Weights of a small GPT-style language model, trained from scratch on English Wikipedia.
Size: 14 layers, 6 heads of 32, vocabulary 1024, 7.52M parameters.
Architecture: LayerNorm before each block, learned positions, tied embeddings, attention and MLP in parallel.
MLP neurons of a small language model. Each row is named by its layer, matrix (up: input weights) and neuron, and shows model dimensions 128-191. Each number is 128 + 24 x the weight over its row's rms, rounded and kept within 0 to 255.
Before each neuron's rows, "fires on" lists the tokens most often at its 100 highest values on Wikipedia text that the model never trained on.

fires on: "g", "en", "ou", "ing", "re"
L9.up80 [118 116 112 108 118 100 129 122 124 123 140 166 105 138 153 178 122 109 135  79 158 117 119 118  97 114 131 129 120 138 204 113 156 124 148 120 141 172 137 116 112 139 142 103  98 137 115 106 172 124 130 144 133 105 195 143 146 122 126 166 128  73 119  94]

fires on: "ough", "hen", " when", "ile", " that"
L3.up233 [114  93 122 169  76 101 141  89 138 101 109 126 146 142 139 139  87 136 129  93 105 131 143 104 127 135 159 118 124 135 127 129 151 111 115 173 157 145 135  48 102 106 124 138 180 153 123 177  84 109  91 115 136 123 131 126 126 111 113 105 128 170 100  93]

fires on: "at", "h", "ist", "f", "ro", "v"
L7.up400 [156 123 115 160 104 137 152 131 118 140 146 125 136 139 109 153 133 116 143 132 134 104 147 134 113 148 119 143 139 125 110  96 161 154  93 140 147 128 107 131 113 139 104 160 133 110 145 115 127 114 138 102 114 144 126 109 122  99 145 152  92 102 162 138]

fires on: "es", "ou", "is", "n", "ile"
L7.up471 [127 147 105 158  96 116 134  94 116 141 128 139 119 173 119 131 112 129  98 137 124 135 132 136 130 117 104 168  80 119 132 115 169  61 129 131 130 117 142 121 105 111 188 155 193 132 124  96 143 119 124  95 200 121 143 152 136 123 108 124 140  85 163 154]

fires on: "-", "v"
L6.up358 [ 80 139 118 135 132 157 162 128 113 114 143 112 124  99 166 151 144  76 120 112 127 121  85  72 129 154 140  63  91 121 101 114 138 141 115 145 128 154  88 140 125 139 122 114 152 114 108 112 109 150 137  79 141 171 167 148 118 188 111 105 100 153 138 132]

fires on: " and", " but", "ough", " when", " which", ","
L4.up731 [139 144 104 151 145  92 149 154 151 124 130 120 152 168 136 146 121 131  93 109  92 139  90 136 132 149 119 138  93 123 138 106 135 118 116 130 140 121 129 137 115 126 105 130 169 153 140 169  77 140 112 143 167 136 121 134 131 128 152 122 156 139 128 100]

fires on: "\"", "%", "ce", "ace", "ank", "art"
L6.up729 [128 146 151 132 122 145 118  92 135 157 140 156 127 132 133 126 114  78 145 105 145 122 125 141 148  99 101 122 114 133 100 119 172 120 110 113 136 141 122 136 123  81 132 151 135 126  95 148  66 134 115 117 153 134 158 116 147 132 105 128 106 114 155 131]

fires on: "it", "at", "ot", "th", "est"
L9.up27 [ 57 132 118 135 116  95 170 116  90 106  89 146 164 111 138 115 173 109  89 112 182  96 130 127 123 130 131 131  95 155 109 155 164 198 166 146 142 119 150  84 167 102 108 155 151 133 115 119 115 116 144 127 137 102 128 114 153  91 110 117 132 148 140 120]

fires on: " St", " D", "ail", " I", " and", "od"
L3.up387 [172 107 105 151 130 127  55  95 168 135 136 139 122 130 120 145 103 122 105 132  63  89 119 171 135 148 148  87 129 110 153 140 147  97 137 150 162  89 122 125 131 131 136 146 133 168 107 168 166 124 123 110 100 145 132 156 128 102 105 147 115 105 127 145]

fires on: "it", "st", "ap", "g", "ing"
L7.up728 [ 94 111 142 141 125 125 137 122 126 136  90 137 148 124 158 157 128 141 128  86 191 130 120  74 101 156 105  99 114 120 138 163 115 139 118 116 154 119 142  91 105 148 143 110 141 127 113 135 170 120 146 101 172 156 115 111 168 121 116 127 143 125  92 127]

fires on: " t", "l", "ed", "d", " T", "al"
L11.up22 [151  78 128 134 129 108 148 134 130 129 132 177 111  82 122 134 110 138 108 160 129 104 106 154 142  96 115  87  88 108 139  80 129  89 133 166 140 146 124 150 129 126 149 135 149  96 123  97 148  97 122  94 144 150  94  86 159  80 156 118  99 115 139 111]

fires on: "er", " f", "e", "en", " F", "og"
L9.up518 [112 125 105  91 100 147 109 128 161 137 114 139 157 182 200 142 119 134 163 116 141 141 107 111 126 123 139 160 141 101 166 136 129  86  93 145  75 144 141 155 166 168 116 114 114 117 175 144 107 114 145 114 156 121 112 117 181 122 136 176 150 124 115 130]

fires on: "l", ":", "re", " the", "ut", "it"
L9.up780 [142 142 125 110 148  86 107 120 134 121 129 121 104 143 127 125 135 132 121 144 123 125 121 109  91 124 124 111 172 139 109 117 166 117 136  99 118 152 140 118 119 159 158 150 140 120  86 102 172 161 106 123 114 178 116 143 162 195  82 155 145 101 156  57]

fires on: "ed", "ubl", "b", "l"
L7.up646 [ 98 163 142  93 139 163 153  83  69 106 146 130 126 113 112 119 107 110 134  83 130 127 104 116 165 119 137 101 124 144 101 162  83 140 169 145 170 118 110 143 149 126 152 145 149  88 129 134 119 152 155 113 145 111 125 100 128 130 139 137  98 129 142 150]

fires on: "t", "w", "n", " F", "un", "en"
L11.up195 [149 111 125  83  81 156 109  88 130 151 138 165 151 113 193 147 155 128 120 126 178 153 145 134 113 122 104 159 144 122 117 120  97 122 160 176 114 140 109 121 120 131 114 139 129  64 122 146 131 135 126 110 129 131  98  90 150 126 128 133 148 144 141 163]

fires on: " a", "u", "ul", " Y", "Y", "ap"
L11.up258 [101 116 112 155 123  99  87 129 132 129 125 161 114 178 135 118 142 112 177 125 127 149 131 133 159  89 135 129 123 129 122 116 106  86 127 141 135 170 156 111 143 118 137  94 149  95 126 116  75  93 134 128 138 135 114 180 108 129 178  99  97 118 137  91]

fires on: "th", "ague", " first", "areer"
L3.up865 [144  77 129 130  92 101 108  52 154  95 132  56 108  83  93 130 168  83 125 158 170 112 161 100 140 135 133 179 129  98 106 141 118 131 103 116 150 122 190 130 134 164 163 118 122  98 128 137 158  76 158 119  98 132 115 139 135 156 144 119  95 121 112 145]

fires on: "ist", " th", "ult", "em", "c", "at"
L7.up474 [125 134 116 130 169 113 161 156 144 126 152 163 135 102 134 111 148 113 122 112 103  87 121 123 123 123 131 119 111 102 154 172 153 157 104 146 112 149 145 134 129 120 139 103 136 129 147 141 132 139 172 140 123 136 116 147 116 130 127 137 142 159 190 127]

fires on: "is", " as", "ough", "hen", "at", ","
L9.up478 [115 118 127 170 122  92 120 129 100 121 116 200 171 167 168 144 115 120 138 137 158 152 106 143 129 140 110 147 126 126 142 122 152 137 113 144  91 140 140  98 105 103 147 141 136 158 101 159  90  81 140 132 143 141 138 176  96 121  97 147 136 170  76 113]

fires on: "ar", "p", "ud", " Feb", "ad", "e"
L6.up351 [180 179 104 154 138  74 135 152 148 160 139 133 117  93 128 116 120  59 127 113 155 132 125  92 129 122 155 124 141 141  76 124 113 149  67 117 108 150 134 135 134  93 161 123 102 146 117 140 143 123 124 138 122 142 122 113  99 116 115 182 160 104  93 122]

fires on: "iv", "eat", "av", "″", "ult"
L6.up252 [100 148 132 109 124 137 123 161 132 139 113 120 147 140 136  93 130  98 125 127 129 162 100 161 170 160 123  99 112 113 114 101 122 153 130 134 120 118 170  74 119 146 166 130 135 113 123 127 104 180 169 108 114 156 123 118 150 136  71 103 146 105 104 120]

fires on: " Y", "on", "00", "ir", " M", "in"
L10.up441 [132 140 104 135 168  84 110 116 167 118  37 147 133 124 103  79 154  92 128 143  97 120 128 135 138 136 171 135  86  70 130 137 131  87 146 122 131  99 135 184 146 176 110  90 124 148 118 131 119 125 118 102 131 167 109 107 138  92 113 155 122 146 125 139]

fires on: "an", "e", "é", "le"
L11.up358 [157 107 152 134 114 177 154 136 126 150  92  72 151 152 134 156 118 155 178  99 109 101 116 112 160 108 139 153 142 172 154 144 127 165 164 100 164  82 147 144  83 132  91 112 120 108 151 130 128 115 128 119 107  81 160 127  67 141 169 121 133  99 118 126]

fires on: "em", "ep", "el", "al", " ch", "w"
L10.up279 [131 142 102 118 111 131 105 140  97 129 137 103 150 100 144 126 128 163  64 168 104 122 168 142 122 146 161 169 105 164 129  93  91 166 103  78 136 136 131 155 135 121 133  97 131 142 158 127 117 149 123 151 130 135 125 112 141 130 152 113 189  77 132 158]

fires on: "ing", " of", "l", "t"
L9.up913 [151 136 157 113 168 131 142 129 119  86 127 105 127 136 108 175  90 137 160 158 110 102 143 105  99 129 148 111 141  98 170  96 115 142 126 124 200 180 164 119 135 113  97 122 131 152 112 174 176 138 128 120 141 136 142  93 115 150 139 173 165 102 143 134]

fires on: " is", "ar", "ong", "s", " would"
L10.up781 [ 74  79 147 143  90 146 146 120 109 136 167 146 151 130 112 142  79 156 129 157 161 140 158 164  83 107 176 130 145 106 127 173 140 123 155 104 111 178 156 123 157 131 118 118 144 119 100 136 131 119  95 129  97 160 159 157 111 137 149 164 167 128 121 123]

fires on: " tr", "at", " in", " reg", "r", " cent"
L11.up83 [100 126 103  98 142 135 149 147 135  90 126 152 114 135 110 154 127 115 162 153 129 185 152 119 134 110 117  94 147 123 135 162 145 108 112 115 125 151  90 130 139  91 110 117 154 135 139 103 134 124  90 139 107 128 118 119 123 141 117 111 138 132 158 156]

fires on: " al", "el", " ar", "ong", "old", "ur"
L6.up187 [118 125 148 103 100 142  63 156 161 125 101 110 162 133 108 168 145 140 120 138 139 161 141 148 143 107 161 142 107 158 132 161 137 109 122 126  97  94 178 115  84 117 151 139 192 123 150 137 146 105 103 141 157 147 108  83 104 121 124 111  98 126 105 126]

fires on: "ic", "or", "u", "ate", "ia", "en"
L6.up536 [110 102 170 118 127 149 138 126 119 134 149 149 154 119 104 120 120 164  99 136 129  93 156 114 151 128  77 137 160 129 127 161 144  97 167 126 126 147 132  88  89  61 137 174 121 153 129 137 104 134 122 186  88 108 131 115 132 167 101  93 125 156 132 137]

fires on: "-", "v", "b", " ", "ent"
L4.up559 [ 96 165 106  91  79 125 135 149 115 174 125 146 154 124 165 144 116  98 117 105 106 126  89 102 112 183 121 123 114 163 110 171 133 114 104 165 132 150 118 153  87 170  96 124 147 119  79 134 107 127 119 107 114 127 118 128 152 146 155 115 127 162 124 141]

fires on: "ly", " |", " of", "ear", "ver"
L6.up30 [ 96 147  72  90 110 132 137 145 145 144 116 110 175 138 138  82 120 186 126 159 122 124 112 143 128 146 120 120  91 104 150 132 146 123 128 124 121 106 182 141 164  94 153  94 134 167 106 138 137 170 125 135 124 100 112  63 115 106  98 123 120  94 142 122]

fires on: "f", "d", "l", "k", "n", "v"
L10.up82 [122  76 135 120 130 123 152 127 184 119 113 147 145 134 102 149 125  99 119 118 146 105 150 125 121 101 133 158  71  79 107 117 164  94  74 110 143 153 144 139 125 159 136 163 185  95  95  95 128 126 101 158 119 148 100 104 137 111 176 177 129  95 129  72]

fires on: " of", ":", "-", " r"
L4.up49 [107 137 119 126 139 139 131 131 137 130  79 142  95  84 121 115 111 122 154 135 142 133 158 169 125 166  99 116 152 126  97 117 106  81 144 130 137  68 114 148 136 135 121 146 133 106  85 100 151 126 108 155 133  88 119 136 123 122 152 140 120  81 147 114]

fires on: "th", "oc", "st", "it", "i", " G"
L9.up817 [127 101 148 130 111  95 169 129 140 102 133 128 164 104 146 137 126 118 141 105 140 144 120  73  54 151 126 100 145 144 146 151 106 138 149 165 143 141 133 143 116 110 132  74 133 119 141 139 131 121 100 105 110 131 152 124 163 129 165 136 146 147 134 150]

fires on: " as", "ib", "ul", "u", "i", " comp"
L10.up886 [143 155 117 147 137  90 109 113 164 158 170  97 104 162 141 136 156 118 135 133 144 148 125 124 106  96 153 110  97 137 110 112 111 169 147 111 133 156 168 114 139  91 104 110 150 106 129 113 112 118 131 138 126 132 101 177 114 120 123  88 151 131 196 134]

fires on: " ex", " p", " d", " pro", " im", " l"
L10.up612 [125 117 119 124  93 114 101 141 105 120 137  84 102 152 111 129 133 131 167 105  91 103  96 101  83  93  67 164 114 178 165 135  91 134  97 150 165 134 123 156 129 136 140 169 137 107 124 134 168 146 116  78 149 149  69 111 148 145 110 139 117 112 131 126]

fires on: " t", " ret", "ague", "areer", " season", "inal"
L3.up761 [153 114  87 157  97 106  75  82  87 125 114 118 135 103 122 114 157 107 102 183 123  84 159 119 140 157  86 141 107  86 122 153 105 114 109 133 154 122  71 127 161 142 132 107 123 115  91 141 167  70 121 124 108 118 139 161 144 148 105 128  87 113  86 135]

fires on: "a", "o", "e", "le"
L6.up853 [116 116 132 131 145 127 151 140 101 169 140  77 126 143 130 195 108 125 118 142 140 103  97  90 141 134 105 101 150 129 149 103 118 145 103 123 132 134 136 129  98 118 106 121 100 164 135 148 156 110 130 169 121 100 144 179  86  98 155 110 134 125  75 114]

fires on: "ver", "\n\n", " (", ")\n\n", "orn", ".\n\n"
L4.up823 [124 106 141 104  78  99 152 158 119 126 131 131 144 123 148 100 100  59 120 109 107 111 167 160 121 123 170 141 145 127 117 112 138 122 120 159 121 110  89 121  87 127 153 128 129 123  91 164 173 117  89 131 137 132 130 138  97 179  96 176 134 127 135 137]

fires on: " and", " In", "ur", " the", "ff"
L6.up248 [151 108 122 105  99  87 112 140 166 106 111 114  95 100 151 147  99 120 124 160 115 128  87 113 118 154 137 109 115 134 105 152 156  93  80 120 133 178 117  73 142 143 103 133 153 153  68 183 132  91 131 140 150 119 173 103 129 154 144  92 124 172 133 110]

fires on: "g", "end", "orth", "ug", "ak"
L4.up708 [132 105  73  77  94  92 161 116 145 108 138 133 127 165 117 134 114 114 133 139 114 103 121 163 120 126 141 135 150 144 111 133  91 159 132 121 118 169 139 158 151 135 104 135 119 155 134 162 138 129 126 136 129 150 156  96 128 176  88 104 120 142 142 145]

fires on: " the", " pe", " sc", " and", " m"
L6.up608 [154 140 140 122 120  90  99 136 136  87 124 121 146  96 132 131 129 131 115 106  99 126  82 130 134 150 112 117 109 106  97 188 104 146 131 134 141 131 109 118 121 104 106 122 130 151  87 156  89 164 112 152 133 100 155 166  98 107 161 120 140 153 141 117]

fires on: "\n\n", " loc", ")\n\n", " is", "ish", "ter"
L3.up772 [163 137 145  95  92 117 149 160 122 129 126 110 143 136  88 142 107 107 118 115  97  95 136 138 122  73 141 113 131 175  91 131 133 142 131 167 126 151 155 162  99 153 119 122 171 106 135 134 119 101  93  97 128 126 118 141 128 192 124 151 139 122 152 143]

fires on: "re", "le", " n", "ent"
L9.up610 [103 125 151  96 103 124 120 141 121 136 175 109 155 142 153 118 104 101 111 116 133 125 163 122 132 128 110  75 154 116 161 172 150 117  86 153 149 136 162 135 116 104 128 162 127  83 149 132 125 119 104 140 142 129 121 105 171 139 160  88 124  86 121 120]

fires on: "ent", " kn", "ident", " T", "ust"
L3.up627 [126 179 114 112 113 140 127 126 113 126  86 121 151 104 119 166 162  79 138 120 121 105 117 174 120  63 120 127 143 136 141 123 130 152 160 142 153 137 110 166 157 158 133 120 112 122 117 153 113 122 135  97 131  78 109 118 161 103 122 145 140  95 143 134]

fires on: "o", "to", "ons", "ut", "orn", "en"
L7.up737 [150 147 133 147  90 111 139 115  58 117 153 120 121 117 119 100 120 147 125 129 133 114 118 144 161 136  80 178 138 105 158 148 146 101 126 132 151 135 111 140 123 147 116 131 136  98 161  96 166 167 141  81 140 133 142 154 136 143 161 140 133 121 143 124]

fires on: "or", "ory", " le", " a", "-", "rap"
L10.up660 [104 174 141 139 113 113 130  69 131 116 133 131  97 105 130 151 116 161 126 143 130 151 107  85 147 153 102  99 143 142 113  95 115 113 151 145  96 109 162 121 127 110  87 139 125 127 126 120 112 136 104 108 179 173 119 135 161 150 142 130 210 176 123 117]

fires on: " l", " s", "an"
L7.up102 [103 105 145 188 136 161  77 171 144 129 107  77 156 125 120 131 100 123 139 134 163 147 120 121 118 117  71 124 104 143 118  88 107 115  87 149 137 128 105  92 111 127 134 138 124 136 150 141 178 146 144  99 132 156  92 126 157 157 109 147 113 136 160 107]

fires on: "per", "er", "ow", "t", "p", "ect"
L10.up566 [150  99 143 162 128 137 107 135 126  85  98 148 143 108  98 144 112 123 123 162 118 140 103 142 143 119 119 170  90 133 122 138 107  95  97 105 127 178 121 115 141 123 119 121 156 123 113 147 125 115 115 115 125  83 130 140 144 150  97 156 153 160 137 127]

fires on: " ex", " n", "igh"
L11.up96 [151 163  99 109 102 134 132 128 141 113 185 141 146 121 167 147 109 157 111 139 138 111  87 148 150 133 133  80 141 128 137 169 159  75 137 186  89 148 155 123 106  90 107 161 134 132 140 133 164 172  98  89 131 110 143 115 137 105 167  96 154 107 115 168]

fires on: "\"", "'s", " cont", " comp", "ce"
L3.up829 [147 142 146 150 164 132 102 112 156 136 178 160 148 146 112 142 131 121 118 140 150 143 142 148 179 123  96 113 109 115 115 145 136 125 122 125 138 130 136 136 166  98  89 148  95  96  95 145 122 122 105  71 116 115 156 141 102 120 119  93 130 142 145  93]

fires on: "d", "ing", "f", "l", "ic", "n"
L6.up380 [122 140 127 155 174  66 160 117 164 152  99 119 120 104 174 183 130 102 106 109 108 165 111 139 150 151 105 104 112  95 118  94 164  84 126 121 175 119  89 107 108 122 155 108 120  84 100 103 137 137  96 125 162 129  81 138 135 114 143 132  96  89 147 106]

fires on: "ass", " –", " American", "res", " was", "s"
L3.up290 [157  76 125  89 123 145 104 110 120 112  90 126 167 146  63 136 115 158 115 121 103  90 165 134 114 112 131 134 123 144 122  88 128 171 147 118 118 109  89 143 105 124 117 116 147 132 173 141 158  92 114 123 125 154 194 152 152 103 125 138 115  76 169 146]

fires on: "ound", "ing", " r", "re", "ir", "ond"
L7.up898 [123 114  94 110 146 127 151 141 140 119 124 157 101 118 160 199 119  98 125  93 155 102 133 160 135 125 147 135 107 121 153  92 156 121 111 100 117 135 140 127 115 113 122 140 176 147 116 137 136  67 121 114 120 124 131 159 154  93 133 114 136 136 142  72]

fires on: "art", " th", "est", " |\n", "end", "g"
L6.up902 [122 124 124  78 124 145 166 108 144 131 100 146 158 135  74 104 124 129  71 138 155 147 107 211 135 111 151 142 139 124 111 128 135 124 129 133  99 203 147 145 211 115 128 148 161 124 129 156 167 101 143 163 148 128 154 171 156 113 122  95 138  99 148 107]

fires on: "orn", "es", "ed", "ased"
L6.up242 [127 124 148 138  74 129 178 154 134 102 176 130 133 147 102  99 114 132 168 103 122 117 130 129 121 105 140 101 127 121 136 112 126 124 124  68 136 130  93 126 124 132 126 146 154 153 166 158 151 137  87 123 125 112 128  97 137 120 109 116 108  93 143 102]

fires on: " I", "t", "ren", "r", "ah", " Ar"
L9.up330 [140 108 122 105 117 117  99 119 132 110 142 154  92 179  93  71  96 133 111 136 117 134  81 169 110 121 109 101 185 153 150 148 140 116 144 112 140  98 172 138 122 109 122 126 145 190 148 129 137 138 118 108 153 135 105 132 107  97 119 110 115 145 111 124]

fires on: "ot", "t", "ir", "it", " pl", "le"
L9.up675 [111 104 145 143  95 102 140  72 121 149  78 136 168 149  91 134 130  91  93 126 143  94 189 135 135 132 133 138 162 138 138 123 134 126 171 148 138 132 175 105 175  85 142 131 139 152 194 122 120 122 101 110 102  73 136 108 108 147 141 141 103 151 155  88]

fires on: "ric", "c", "ist", "ac", "ouse"
L7.up153 [124 129 145 150 125 157 139  87 150 153 115 141 146  98 104 113 122  98 133 113 143  87  93 139 104 131 135 121 117  93 165 154 120 168 134 112  75 131 162 136 112 134 134 150 125 106 148 109  89 134 185 114  85 149 156 106 106 101 113  98 142 122 145 111]

fires on: "ar", "r", "or", "at", "on", ","
L9.up449 [138 125 109 122 129 107 155 141 128 100 165 162 160  83 125 129  82 121 110 175 121 174 151 100 140  91 109  90 121 103 144 156 137 117 144 122  79 103 145 123 139 131 127 143 129 132 140 115 103 127  62 115 134 153 134 140 125 129 150 119 149 126 114 138]

fires on: "y", " al", "or", " of", "0", "ur"
L11.up711 [ 97 117 140 117 123 133 125 153 132 162 105 117 144 135 143 131 148 145 158 133 106 118  99 175 149  83 150 141  95 136 162 125  73 143 117 117  64 113 138 129 138 110 131 125 123 149 127 111 132 105  90  87 161 154 126 135 109 130 105  97 116 114 119 134]

fires on: "ed", "iv", "v", "p", "ate"
L7.up289 [126 108 135 177 154 198 153 117 112 104 197 142  89 118  98 143  69 125 152 141 167 143 171 137 132 118 132 108 112 121 156  88 142 117 147 130 135 106 152  81 137 119 102 121 148 129 132 159 137 125 115 126 126 119 143 128 151 113 143 108 102 128 171 111]

fires on: "ing", " r", "n", "w", " the", "fer"
L6.up820 [179  88 118 137 119 132 131 168 103 122  88 126 105 118 108 114 133 124 172 145 123  96 137 166 149 118 110 112 150 102 110  76 153 141 149 108 151  94 128  93  89 147 157 116 118 188 105 138 116 158 106 134 112 103 161 119  94 107 137 128 129 139 106  87]

fires on: " A", " at", " c", " a"
L11.up321 [127 133 113 151 115 102 135 113 109 112  97 132 102 167 116 121 135 139 169 138 170 102 134 110 166 129 139  88  96 120 145 147 174 129 134 131 166 118 183  90 107 117  96 157 134 134  84 118 160 135 132 154 127 178 157 128 119 122  91 181 146 156 153 148]

fires on: "le", "ro", "b", "iv", "p", "m"
L6.up163 [169 113 153 123 141 174 114 134 120 136 135 117  89 115 119 134  74 153 139 106 107 145 136 138 143  97 154 107 138 144 102  83 160 100 146 117  96 164 153  96 165 117 107 115 157 115 155 119 118 116 120 119 168 133 161 121 109 118 135 106 121 141 159 156]

fires on: "t", "c", "av", "iv", "l"
L7.up790 [166 130  97 110 121 117 137 120 118 139 134 135 179 129 114 117 135 114 109 154 112 150  93 110 166 139 104 126 130 124 118  91 131 124 149 158 151 114 160  90 127 125 111 144 159 110 149 128 103 156 142 139 147 162 151 110 174 164 124 114 186 156 147  96]

fires on: " form", "eneral", "or", "est", "ough", "ory"
L9.up429 [ 85 136 131 173  82  98 124  95 144  98 114 159 112 125 127 153 127 155 128 143 132 142 169 150 101 141 118 110 124 126 123  93 104 143 120 123  98 122 162 107  64 119 128 161 160  92 111 137 106 110 114 127 110 137 149 121 152 118  94 126 158 154 137  91]

fires on: "id", " the", "l", "at", " to", "ay"
L6.up46 [145 119 127 127 158 105 126 105 146 121 130 120 116 102 107 106 142 101 105 132  85 144 158 110 115 102 143 128 144 159 125 152 121 116 135 101 111 129 147 147 103 112 154 161 120 122  63 162 150 131 154 128  70 109 130 129 161 147 116 132 197 107 148 109]

fires on: " com", " Com", "um", "al", "ial", "ex"
L7.up683 [115 169 104  63  97 138  87 151 111  89 128 106 146 136 112 139  95 128 110 128 137 154  98 164 134 153 119 153 165 156 144 150 148 118  97 111 154 131 135 108 111 137 149 146 138 158 148 132 137 131 107  79 101 133 126 135 170 125 119 139 170  79 128 165]

fires on: " his", "ord", "ur", "en", "her"
L11.up116 [140 123 104 127  99 143 112 175 123  96 122 137 153 173 113 121 127  94 114 114 124 127 164  92 133 135 113 114 109 120 127 112 107 161 170  91  81 132 138 122 104 111  89 134 101 118 167 103  98  90 100  93 137 136 153 115 119 158 120 104 120 119 154  99]

fires on: ",", "s", " season", "ley", "."
L10.up734 [155 131 141 120  98 108 144 121 103  80 146 127 156 139 120 133 119 158  80 124  96 140 117 127 150 150  69 152 130 182  87 156 120 124 151 147  97 109  97 108 108 139  72 107 141  94 135 142  97 117 110 123 126 159 147 154 106 128 124 146  93 111 115 129]

fires on: "ent", "ublic", "ic", "ower", "le", "ion"
L11.up97 [140 125 133 136 114 122 155  99 102 101 125  83 146 145 135 116 129 144  80 157 135 140 153 115  81 140 133 139 128 119 118 104 136 115 135 117 164 126 168  97 139 125 105 175 143 109 126 143 115 115 129 139 152 135 110 100 140 116  83 103 174 114 146 125]

fires on: "y", "t", "ing", "ft", "iss"
L9.up232 [154 144 141 160 146  86 133 160 120 125 147 144 149 144 100 141 153 122 109 113 139 110 166 131  89 128 141 165  84 150 133 165 159 143 154 107 150 157 108 123 142 101 125 118 117 171 146 104 120 114 106 120 133 173 148 131 125 154 124 162 175  99 132 166]

fires on: "al", "v", "el", "um", "ge", "e"
L10.up139 [122 162 115 109 118 102  79 150 146 166 182 121 135 124 163 124 118 103  37 122 117 129 152 160 136 130 115 119  98 137 129 105 112 136 143  93 148 107 127 118 130 152 107 171 145 129 146 173 126 141 111 182 134 116 139 108 135 143 130  98 186 128 146  98]

fires on: " In", "In", " in", "rom", " of", "ver"
L11.up635 [ 99 144 121 116 109 125 147 137 122 120 119 123 150 152 172 145  94 109 158 143 101 163 135 129 152 163 135  97  95 118 144 160 147 112 127 108 158 120 137 137 128 137 124 130 111 133 118 128 161 113 114 102 148 115 115  64 135 104  91 141 121 108 114 125]

fires on: "ol", "it", "at", "iv", "ur", "ul"
L9.up657 [131 172 117 118 171  95 124  90 156 166 145 154 137 113 137  90 137 135 102 144 127  75 195  97 135 108 127 128 125 118  82 134 138 121 124  91 127 121 161  96 141 107  87 143 116 155 139  97 149 120  97 123 128 154 117 156 137 138 103  91 119 105 162 132]

fires on: "im", "um", "om", "us", ",", " and"
L9.up706 [ 93 139 137  98 147 129 136 127 118 103 107 143 131 154 151 118 112 113 150  88 115 129 110 150  78 165 163 125 155 150 167 142 117 155 159 152 125 155 179 128 112 137 152 115 127 116 151  78  97 104 171 189  99  87 156 143 133 117 104 163 124 139 154  91]

fires on: "ing", "old", "t", "e", "F", "ud"
L6.up58 [145 131  91 101 131  74 120 140 115 139 116 110 105 122 113 138 133  78 134 145 209 108 141  98  95 148 113 159 120 132 134 141 123  90 101  98 124 156 165 100 158 155 138 160 117 130 124 123 145  78 113 138 166 148 124 160  81 126  99 153 138  99 144 119]

fires on: "t", "ing", "ion", "i", "ent", "te"
L6.up600 [126 171 129 122 188 124 131 113  64 152 130 104 132 155 122 121 145 155 112 111 165 102 188 127 127 145 171 124 130 157 110 123 120 140 145 133 186 188 117  99 124 132 120 142 121 135 107 137 122 107 102 154 150 121 157 117 113 129 111 127 166  83 118 128]

fires on: "ish", "gr", "uring", "ased", "an"
L4.up805 [134 107 145 159 126 143 131 170 128 167 142 118 134 132 107 151 119 127  94 125 160  92  97  82 103 105 119 124 100 171 148 106 102 139 137 137 168 127 114 121 106 128 166 131 148 145 158 129 167 166 121 139 112 164 139 103 136 119 103 157 138 131 145 117]